Weights of a small transformer language model: 4 heads of 64.
MLP neurons of a small language model. Each row is named by its layer, matrix (gate and up: input weights) and neuron, and shows model dimensions 0-127. Each number is 128 + 32 x the weight over its row's rms, rounded and kept within 0 to 255. Numbers have three digits each. A neuron's up and down rows have the sign that makes its largest values positive.
A block is one neuron, or neurons of one layer that tend to fire together. After each block is what it responds to, as a language model described it from the Wikipedia text at the highest values.

L2.gate53:131137143164109121093171121138161122148065131046129120134148166166136117128056124129168063107167109083085114063073082113156100178103121118117157146131153101092083144094135111104182112156114122129178167124152146097145161153117111127204159090101104182147140074163102121148133126141054136105171090148115116163153138111121188143102104091137090102098082096106162090107105107122157126107113
L2.up53:127115153169093156153123138094124159097119133118066098132203076126119119123082108109119133165134077116048090083154112079134102095137089142107115133134100100116105144177142109113146083093177063114132117144148190114115187097113142127110087114103108107089186149152117098141152149071103136109146193127130115134113128153115155163128106122083095092191164099090103138104166141158155176097118
L2.gate89:155123118116090088166147159132129117117170147098079147141101154088102112116140140117125133114099111149161110099156153137106152071083119127136127144134120120122127189134155185145187150167133162154114105167117098123165173198089180156100189108082122156134165110175150154113130149072173122131117133160105132133121147066119116153185087136085145107100108128113141121149092099132098102139140
L2.up89:129130068156073093101096129149133091109168092138069111150172159077119085127132118107112131166137052182162108085134133117119120124086145108064143165164105129138140133162132165096150195143116169136123177183138075088151150168068147153126187136061142168165178081136074169118093122072166172161115107110082113162094156077139094167127104183086111111107145147134127178113148108131129130081146
L2.gate132:104138143100106151125174135169130138154153106120191099124131078136104084153174158117119058111055193149072139085199147158132121122161168140108170153092122115101143128117162111121125113128173182139111151154144101119146162178120077164184086137120110161167207147090088126108075153170085130099142141116118146140119110133092149139153094127131127112132139089158167112149072128159059134164126
L2.up132:111123100082196112122106152112127153159150130090104156107200111092083110081120123151138151095136117104108101127133099127094155093114073079124116194137100151058142181081122087158131126116115185179176088133120124138137107139156070138161120099096120098158148061083104126118088101104124131152152123131155134141164140141161151186126090138148095068122091106073129117102122148156077112109180
L2.gate147:155113120104064076182187145150156164085105146127132113191126072119207120145178117131161163123144118107148126116118141123116094101148103072166219116079171115106088120086070156145100144182155133161089089083165128095142097175083138103106137092105096169155130149156184133112148141121121142111127139129121113111147129124133120157109131065142147087244194128092138167167146081124139079129126
L2.up147:094139188111165124161061103116127145111111038143180106129133110081183095137115114151144164099112154142092103090161128138156096064089110126133173118123142107107118147115121187117139140184176165130158124124163135153103160189147093160166041103167138117141127162149126128128157109121108072149128082098104107148136169146109178045126142048156137077189104129137072174162133128132127133089144
L2.gate161:168145162064180173136176083153114174133201080117105169192138121114104120127160117151148130116154111157137157159120091106101127124126165146196122126091174130127140136105173158150163137167160138099135113138158168131110158106127122108143135097143110168118143124148172118113096138079184104101190164195116097133127123141139086148158111158092148111110089124098142086153152134144173117175102
L2.up161:119180107064127149110121172072119116109146122097136080107083137125096087165165178144115101060157112112159097171202150139145181186178066074146126106124151144169135132082107106165064129088138115094143141136135110209114122142049058113108129076206170159071158145170124122066077155073131121074146183151119133111172116124063157143146099156105159076152097104125159183105116140170188211133153
L2.gate189:153126086119146112067119135106159113182155134119100144133126136106160116107158100159104053104128133138099090108089075047102138202072177141090097151121098173094100109084128113164135167127171176069222117156140112114163129147124137160110174073096098137146164120162126136117140179122159144119160157145069109141153175171094116138139090154143189109147144098075190178130166168126070113213170
L2.up189:166162063113124052119086109128102094134100152142089141115108160156112112105113149171121076175104115101121089165189112121092109174079188080127093150183097142173090055096138109162110142109081184061131148136137089125112110154162100066109150130173148120151102171100147098062190175087160157114176125111119147154130199176141216129138081136101115113171167085139121176104118147173096161126176
L2.gate230:098111165126163130111208128118111128082134168057116152137134091048173071174135143166107126083110176115185146112138073111146104158120165110099117140109106137115114149146138120157165125128161106117073108118156159142089156082119052114155104061132102151140137166131177068137183129127138116123105145103136208114153100168110179118141153109131157134172159174150216144143117189144160049142120
L2.up230:068092166113119058129132108144129113085145122088095124142122179073168137133103144152092145086136198128180154126116082107133133144100088135141106177158083109137100132209094110117135190088135111121127147150137184131119163150147063076170142104128124155174167148217133173127143101091121102116131099159120163128079067131154159087116091054138142172137160157148218147165155173175115068127145
L2.gate255:101127079093116128102152142129077103107112169131092118175111093142142157118121084107163128156087086146116148131107148151086155134131178099199196121081119136049137138168095162129137153139166084122142140150151110184169126175131122085110186142120164095130175163201165142124103151093159157177100160103161147124137167073142115060128112130132110113065115123070185142141097105089137083129137
L2.up255:121118044187079030131111136158135113053122085161133151158181168105158166132137119144136155113157122077181089159071144135132159148146168071074186084146098179108100165063120173052056123079128135117112133107142167126134136128097106140111166154144163115134141157088166048095161132107158082134178157132082119128125208137133159112130115112136134113132161081116141170143164165132089123121147
L2.gate319:161131155131125084124161137080120152129077174110109115184150134159090086119152113139118083144157127089119171072156060116156141081118121144153195134122124189167126116153145135134194144156152187106106091111131132122110077135205150117161101144076181184190132110148109103149122138148179133050128110135098121152126123150149175140153107050093102164165137080119139146173091165207091174101141
L2.up319:132194111126152115080104078123118170147062122111148071166076102120112121163166111135124134088117101127090183059093122134169072134185135141172120100153161200145160077098102074129135164094194172116056086151099109111166148131102138129165084079100176118151162107220173158110153134091151123109102137091136102139086125120118107133112091139106081108132128131098123158122158116146133114124157
L2.gate407:122169096132172135153128115138132157221197160079092105165087062069091112115153121136078161076128145125128147094103157094149110154142138197121125148094155152127135203125086084160110130105150109139116130133126165122169105175136098134112147101149146186093137110158134091131102126085095116120117144124086150131175063114164156073105139144123094117181109109078155131167101156156138098141130
L2.up407:144180126133148172149089100167181111134111163074136038096099118110121152121129144108145107118095115129177118117090148168112141231134126166132135164115104169104079144048137032132119177098111078070092140144208086142101108123144106118155191133161151140086184106217144164088104142109107133175093144165146117104091093109134098145101046159101094093137150087151131128152062128136074134051132
L2.gate412:144092151126113123059133088104184120156155126149107115129132078116137181045087153129098077142114137128122123093159132102157082196091129154168066130146095106067134196103080091103078095136127142150197084144107153135106168117135147209108165105106150130187157177125117141151118090133090171158148137111129114114091112136135132125140084125174124083173107064146240113133134104118145097146215
L2.up412:189108117148136168097125169149080109148183089117073116125185175112142077169183112194071201168100158098117069075172154111190151114184106134125091126128204198140166105129121123105137161184116197118107095134135096124158103178131167152094190124089138129125121106201111159046110151108156162129153151131152094140157122082144155184140123118208100134177117092106192162138096127183154127123151
L2.gate425:167128122158146154166120114099115138133161139093141056127111130105163093149130087100090095127089143137132067077140149087151160110144142113208115190134138142159125117161132098133092218110187141076093084168131116085143165158076142150106128148093113145057142124146168147138103132112135145131094142106094145189145173097100169070187087121064128194175125064092158153160113145078127106120161
L2.up425:154156091178114105147106115142134118113120114130141081099112184147110053203126092098045142136120096136132139072149147087161123177142101125146138129156110100168124061163113126127138217091131144094110095172134141117084166130094123145154137147078208127129051117089087139108121149108103180112113060143158143179125115035136133067186103169103141160136112160088114112085084101116154161085155
L2.gate483:162078134139111160103122128142158116119158145112106127104101106143114101130071112103113089126121106095167097134098169136141207098086179178157184106139145132080148160165104136154170097151137164164141069136116118143105093122185135132076178105132102129119142140169112164057114210084142149135154097117116107060141116118147123167157081099134121081086138103053163134146093097117182131172139
L2.up483:112129210153099164125098146181154147175081068087087112112132197125070123128106127140106123129157099141189090150131168097134111152106108108121189128169104128122127120145161074118143216115153150148142146115094138105121095095127107121132161124092119155138175191174093164060125122137117171145191056115148113116169110122134112148181126073123107129128154105159148204128102097192179148122097
L2.gate501:165123119099121155090166144112157179149190171072137180103093095134101137179096114152115121121153146062055121164114095133152067158174149113129158096120168153096094159137125170126173070146132148143142113149109148134153118143185092140100203079159147072101118157103176104103140130074130116105165109063100197156127143161080156181173175171124091181199095126070119126123104125155152103158182
L2.up501:138126108084165145088114073133121153123164189105153164134125112099176129122126128205111103142138144150099082107065075164113116150168168098099142141138117154110139138124097090140114116165169151184109145104152106179141151096125115117047132072145168150058160149194170074094119126073101115102162127056101165184121113126086180161150133187143101083181154088125143126118117085163191148089160
L2.gate711:170153122099125148110143116145153107173149138098140128115137069096171059144094109115093085098154154117125058168135082078138146178135218063117136147097117157061134164128148155178102122178111165073144136159117092173143135093156152180107154090123152102118135104189133146118151165156085128126145138134136091142104115182131150121155084121114138148179108108106135138147103110111084146167146
L2.up711:139187096072088130132148097154132037144134105124083086141187116105205105078097102126108141112165087150146072092162081106142108129075125177119150091180139192158116183181115127113143190142112184119171155164162133095155101151131085189075171134113167142148120078161123141112122118177099167104134144140123053175125134136096137126131060136115125092150086092119087182132130102106141214081138
L2.gate741:128143094131141106061098108139155114102168094127193144102114103109111116101062129156114100128146149129164099136095025105079189137080171075170128110129157134100133112145150151131111131127186186157127091108131102152058057107177075110131113123153106077099114167105169109079066162151161078152120184171088112205169112165122146143131161137157132147180143162165114112197157133115068172095110
L2.up741:157165087133142076086090124174107105073169107143190123106149124095085146098171090126151102117123095119153134141125079142113161188174188074154091105137139146117162079197120129132074142131111114086167099070175168133110057116097195151125058150157108164108143162106172142105103181139131097172133124175105124130101117098101103150142125146180145138113144152186131142132101065125130132130068
Infobox list-item dashes

L7.gate681:143189111123084139141130084121127218091181130083089142058118146170158125193175094145126117112104101109161118123093178105149072095159151113121119133066141087093191085148137160150124120092128141137096166124099087121143126177088145125107157095109140099039080125077129093170144175109178123042105177130132148143229143123095156143130140152117156163093111086127149103128080132124135072180144
L7.up681:178148132104097159164113111115098165095134154092174122059117097153143152115135142128174126123167132087159133144159160102088127109043113098156159111144138102071215074104138086123132139089140090140079144128101102132163092098117145105129125175117167127158093114118118150136085203137168083134172151197130118099124115095198094168145113136168140155156119162102123182060099056152122117153109
Heading line endings

L5.gate18:187173152126132093155121140132150163119100140155079204136113101081206203128161162092151093114100111177132150162129128103155186160168161097159095161146097152110111140148125139128110128122154189107083131113108102081139134251111133129106215142162130123070146131076131174153195136136170099164091122123100158133195128129057121125120138151142166122143151151110128103119146090135115109090119
L5.up18:089141153073095068071190141166110105122146140087086137136149113144158137115101127099187170144140173075170146146096110120085099112156156121185118179156172078126128043166109094086101141070144193122136105109095166147144129142112169135140134130202135134028135109126099134161093103153169096178126205110095103163129095122099125154163133080139198121216158125144089095123140166134118148103095
L5.gate44:140081146230079133189137136155155159129144115043094161111146128051140144076099126100101109134175089086126060205131112124152135170108143153133141167126074203135123118126072201136103133225110183089145140144134124104196121171129111153086107120134150130167106130155144091093121169141181053173108139091163132140100141176046114172126103102132086147128124106122119141141087141140135132138125
L5.up44:119139094145170121104180152111145133060120118148094148157120162162103095109163147146115192153122121129116057143131138117079105086166163116173166133097054183145140171157105115103120120150203137122147117091147189151101142179144100089155151140184159140174171171053139138094121115085135102137080061155187172127202149146134143140203099105157204170164162110171105156104087142199114156079215
L5.gate87:088070222178123122153134177122144154143084150128174096144121130146195118131109094124128106117111094151123133129130148092164151150158106089141109084146107137104135118145108089122127147113075119105136114142100097134172126153135149103153168106109183131136093164054134086121169170169147148083115139153136124120093055119056138106135155158150137170132111050159137112145080194137114153154180
L5.up87:133148085205153122150154089156108134171109158146129089134153094114151125112096120067145133169132123162141109156197071180120102100155122139159173121176178118091161167109128124150130120175168089142052148191124173094175158183091144088142163093137116164138160167107151115069146134170154084179102151178104140145081134167141130092059128147150127107154123153095131158108099166142093136147179
L5.gate662:117043155161088089101141126141108107137123117095134135107133107158090129111080189062095088195143107122097098099186196150116104127152137061157159086158135114078155146140154156182152117115126128138084115154147160075128113187094145119141134077149144168139071130091153110099158155153106147128121162136088124162134146124094171134203138137148137129160112103165118119131134156142124139139168
L5.up662:124083119083089110146102125151116109084079095101118183194148152176104074125159116142099127125084103094128121143102114138114133145106143160115054107101094175165126126153103140137140135097112127105131163183099160086111118150141066202129137104152122141172093191084164144065108127145153139181097125077135148127076090092129106087168099123130139127106135141113159178162138162127132032131087
Definite collective head nouns

L2.gate103:131154144176128127129176106139154195118147132078136185181080160090129103128131158133131106168134140113135115105144114144104140123113098129169120144130153052068133140130152160214143121176098168213170098139153124095133092163150174095124139074200086136126186130117141134109143146168103092169156145162125160071147087100133061074134141135148103187153123156103169110131108149119138111231171
L2.up103:140066142095098140079162074149096145094103117071099186149158162175120066107169148126114134166060148147134142112136119199097137138101101134108060114133145097085159155118120135104151166113124146183160149115151096116073120134107103112139124153136105176100154104105120157094106108187080166162157146130147116120126066152128077102091119095121149112130142146156111105155136087149221114157136
L2.gate104:143061138113092113127144174090121164110122132153095136068117122135083158153041127139186126123165129113169147164076103157144142109201158067192078106112138082090107154145157132128138134163131088184096129134119133142130062091160155114090131087101145070167141172062168121098154148125109143122138133146081135135116144152159104189160132142179128126119179215129181137131107138121051098129108
L2.up104:146106149113084152096137120088109103180097129176071129095184110110079167135108095120151142151139153146190178181118124166167156092091166136138117140107136096127120091157100092143161138111145162163137125130090159093112070053125095187119121069132152108118140125129109119101123113094150108107138152186132172115046135109093102121153159127197101152122169151159098094053164088093122105131098
L2.gate200:161170084123069118149130118090174181128160100104170155112112112125090103159106108148097063055120176123158120125114187099129067112124132069122131059111224127106103157134127143187113086110082102139149158103107111170157129141124142076123175107106110122122086126082126080107101168204135108138178168094136084140124163121138141167173136158141134131076099159052128079124111104118151131144098
L2.up200:094120076115095099153112186131164166134123074137155125115195143108101124181134132076100132076118153137188127157111091097135130124110159085100079088164074180157092145121092164155082139070153105103097195072110144140145086119116137140107172162116131142146109134076138047075125110134140077156144097157156105164133129093176165143135177193132159090036094122121108143099075082099155113158099
L2.gate337:209095147135097060088112084153135149072190141143088158162125110122139137156113138121121141098128172115166113128125089138091084184118141127149145086113084176143086065097165122147148135129125161107116092202147130133148107135076140108128107148143068145150118120202142119081111143119184142084149154126092116158135144088052155140154162120104124143147142080140112157130146104103078098171115
L2.up337:177171182184116124161181108158129114153129122090111141123176140152180119140104148133123165178146101072153076156133150118167091097166082066142055157125080119127150101165160096120083092095049098121142073159110163148166127165065101112121150130121083142114108205111125135145133160120171097056068104138158123090127080133093128150174164084132140084114130169137124109127102176070120116136116
L2.gate340:170082183133150132071152124117104143078106101165170119056153149168124086180079128141102088122147142120131105118121076178114099114124146083178151090173149119173090054117182179131168089168144150141147099110124127101174144133127182130101173080145094066127093146122122154132130144126184137139160138150132129163115145198150132154113101124097082133143123134112135151115132168093115143132152
L2.up340:131095224204116096096062128151102111098108081181177116102171172148144097116111116152128119117076117123081114150151074175128121132099159111145154178195126167125121046173143179115160149143060160151185156125099127092136172127123076124162164098141082123127110116105123177091130077157124154142134094146156080128108134142142115105097115118082113137110123121144056111155119181140155209108080
L2.gate358:154091098117056122112092167110102138148160110176126119166155114130102146168131137111040149151089168130145156088121165122206124101136142143197134061109144166101170151163133153134116111076109099166155106133157176095108104129077133160105122157098155158079140188080129138111163147147116119146088130153099139109167128127107135080160081143037139163073125127154133133169099173174149101144121
L2.up358:136155139126070094083101143126131178116160060135137107200075159065118140146158112069084173146107116110169179130100117181124143084141089123097148149140149160152133100158132138148119134102069092102087135076109148072184136130098102153157081143112155138127075178097136166075165138206136164131107121142109133122109085111090169086131072137096127128084128126173103146120123140150101126174102
L2.gate405:137091136111097130159114146122102132211163123131130172089144098100135129148059101129148112088124116063133071148146111165152137183152137133120136144161124173090108118152144138181178067163132209191163136169139190175126137085111096152139162084233137150146129144117153091137136093156114128108197158152065107132077187162124164113158133111106158080129122123129161169107152142168099144197108
L2.up405:177146103105067123119035124108103098172173085177148176140148179162052131074115159053120150099094118092170065072085127155157148134145096108130104156138095156095136111162164139148131126149098106164148132182105132194104130185106143189157131129119139161125119147124097136092134155105112117144169120200085140144106158167127138096149139130146124149143158128131131158132146101206082156153088
L2.gate455:145125124108052144134118125098150166108066179133137166131145110102192110084149125128183133114144132145090160055122124108161137090114089120174147103134085114185076079156095147149146116161109095135194056163129093185127121108089139139128139143090113143213157133115151057183165100131081058141111115105126122142120177035159082107145131134144108113136125164100126129132133108100194127118149
L2.up455:129101163174120169099111193103116137165175170130138156159126156158108097110113154196110235098139125153105216137143079113159097135151098140178118119072134125106180062146141157160126134130107107148113128110136112099092113129120208136153153116118151103117079112060091109137100100170090124145126133166112106110103087157153095113100192188184160118121111136131080150093156126125123134160130
L2.gate497:139112145133069124152136174135156116107111133181129166147136123120085138127150159129110141091168174100128167096145151134119087166123141178183123110110102110112135147158100142095124132152099163143127170132079110104175109131127128147126108174123178129118132177090156101095130178133138165108146126146141170146120165124137075135177125133214169168088124157067213110124133094102165114125157
L2.up497:149112106143120167151149125140076113102162108157144107112133165104079119082078173102101222128110152086129147116146129177070112117148144090147079144157112036092155131156083098121147134105096140113198114129102157121154114083135124117194128129098132116126092113100117145080145132163135135178145167093130079121101118172180083093163098078152104148044145155104143165106124148104154107148163
L2.gate502:130104137141101143112126189095159139208109046139132118140134134078082125095106130127078113164081085121162104157142149152131060117128128075198143140128098102104140124118128166139170077163074116236119114153124208148151148137114150156118166114128105105163108185086165155157136119163101135190100130137155140088120154118146111136228126123112105156128139162120116076125120085117098132167112
L2.up502:122108109174154143074102158155125156206086097163148125160186183114130121124086139150122052117091096140124132180146142172111119151093142132144122069107052183088159109131108137076086168119070123159101118156173170103139181061111144114167138073107085158118144147119141137077156106186076089129129138146173096116141124091131136137152100090090140150103145148146089100086105092133155159143104
L2.gate509:100108138096059130113075150167150127136118182091107148085142157114047127096121149114076120051182037101089094105177132192135081083115151105133136125109137142152110112107145132186139140116118180181138159145126140117134108117165128093129131124130121127138104171115125156080098145082151180154104109132108136155091145143075144219097195199129086146104095147104174100121142163092140119141060
L2.up509:182118177143144079157138128124142112085152121131097107138199113077127109098131097099101166126103067150130161116113188173166134093074116113134129143131083121117129125136120115160121171121131144154153090156165103098132131130117159068100120129101118133138153196111118115017119145093156120194169184165130087142164142147063159204112113155140114169084132081145189132192111182084078124163180
L2.gate539:123109080102121123124155154143144122113094105103142157098139128170082152111096151136132120150167199113143147155106112108137103153187107160128163089141131160157122093172115123109172039162098069178099146161160164129094135086130083156105111101154173073152138139133164068115195115229085148130077132109141168134198076143131123111174146108132137121148096211163082088114145103163152111095086
L2.up539:136158142129133084125120170122124146100112082080091173133163146125120092113127147133142155165159108141147097124175057129091098108105101136117164135136115149128116101054164088126175093163148171128161176116134063181134147137037165117113120119123132112145137105049123074156114129103133105104110134141070126146094174132150073200106088142095114128098110162135107128143194130099096167120121
L2.gate548:101118112119115163132105110147166189172126048094092118114081073119171041148134173122094142131135122134161138137101152113235170136155103154106133122082149148166106135142111103154150128158125093102131088169101147136117125103195129134125155096118121124106139120110127149139116146110107102158163109105099157112170115199116120135154164126051129135172104127136167126161146053047151102157093
L2.up548:107130109129133133111151111141135119129117094126135139117113088138245071108147091109143192170135137153192117105133205176192147140106147149111106081111188184166112088167131146130063168182122102094146108147150116122092137147144218092139107143150170189180125141135136162102043097155135175170136130082147143082115063143080183095120154124074131205052132108135129128108104085136088101096168
L2.gate638:125091125121102184108110165103161125172192112126121122095104129122139080159111132087167116087100105065141153112120155138196141125124140153200149141120181133164087151127097139218196121110093095107116099187101176152132145138107103165076181063126183132155137155119193108154212136164104156181092131120110151110098136083088148071128148099109184156125056152122152143150147136102087075153123
L2.up638:067080094136154115125126169175122145058158151087108145111132114131146114122113123074160074119047066132197146057093094153124186118135143159126130216112181160161061088134091110139146103118137100087112134143121191103158140106115134111078139097106144165178152143094191165133167149152112150124116152107112122089088112101112128104076109087146141135180144136122106133174107154139065084129130
L2.gate649:138077120133083162150118087086122175149190097115153155072150141135091102132133146107145081133135130088113146118110156160092116081100094077134109155032182153089153120079168203161106097123094104113139141139192142188095139188086155074112165060148164093128172154140124118091109175152119115149136159203130139127086082105157133192150101113091110176149143128123148165070115168137093114239103
L2.up649:102093109151082122157127154134119120135151114158148174114182127127113070158123095110140154112081126121154181111142149147091090125058197112085066182127131204147142122085115203140112091122133120092158183104112126151110171164104150105163182136153145164144128131117144039115116096153189163235112102138110163142104125151140163130123075167091147168090128138119121047077165120129148173126127
L2.gate748:125131104070148161080159145125137110088090081138129077132084138118178074152115115182105129118102170156146077092168125102118076172138171112150168075122106189066141108183085138136181112150119160140154114160137151089102169167098201147111103140133136070110139083091124099139140140194115137065173135129146148137124104147104144135194132153198101116107057141133134128158099097120122133172149
L2.up748:130111160078181193123072210088116138152115073124084143145074201174132153129120109075104138148092142132144110161168127164086108128141126106115152113166126202124131138127170114148118043162099156129128098184144107169131173152120136084205077127112136075086120124150156194157116140187088189129142112133155135062143109161096152146175125114126086131133124142118090132116127151124113126122100
District and unit nouns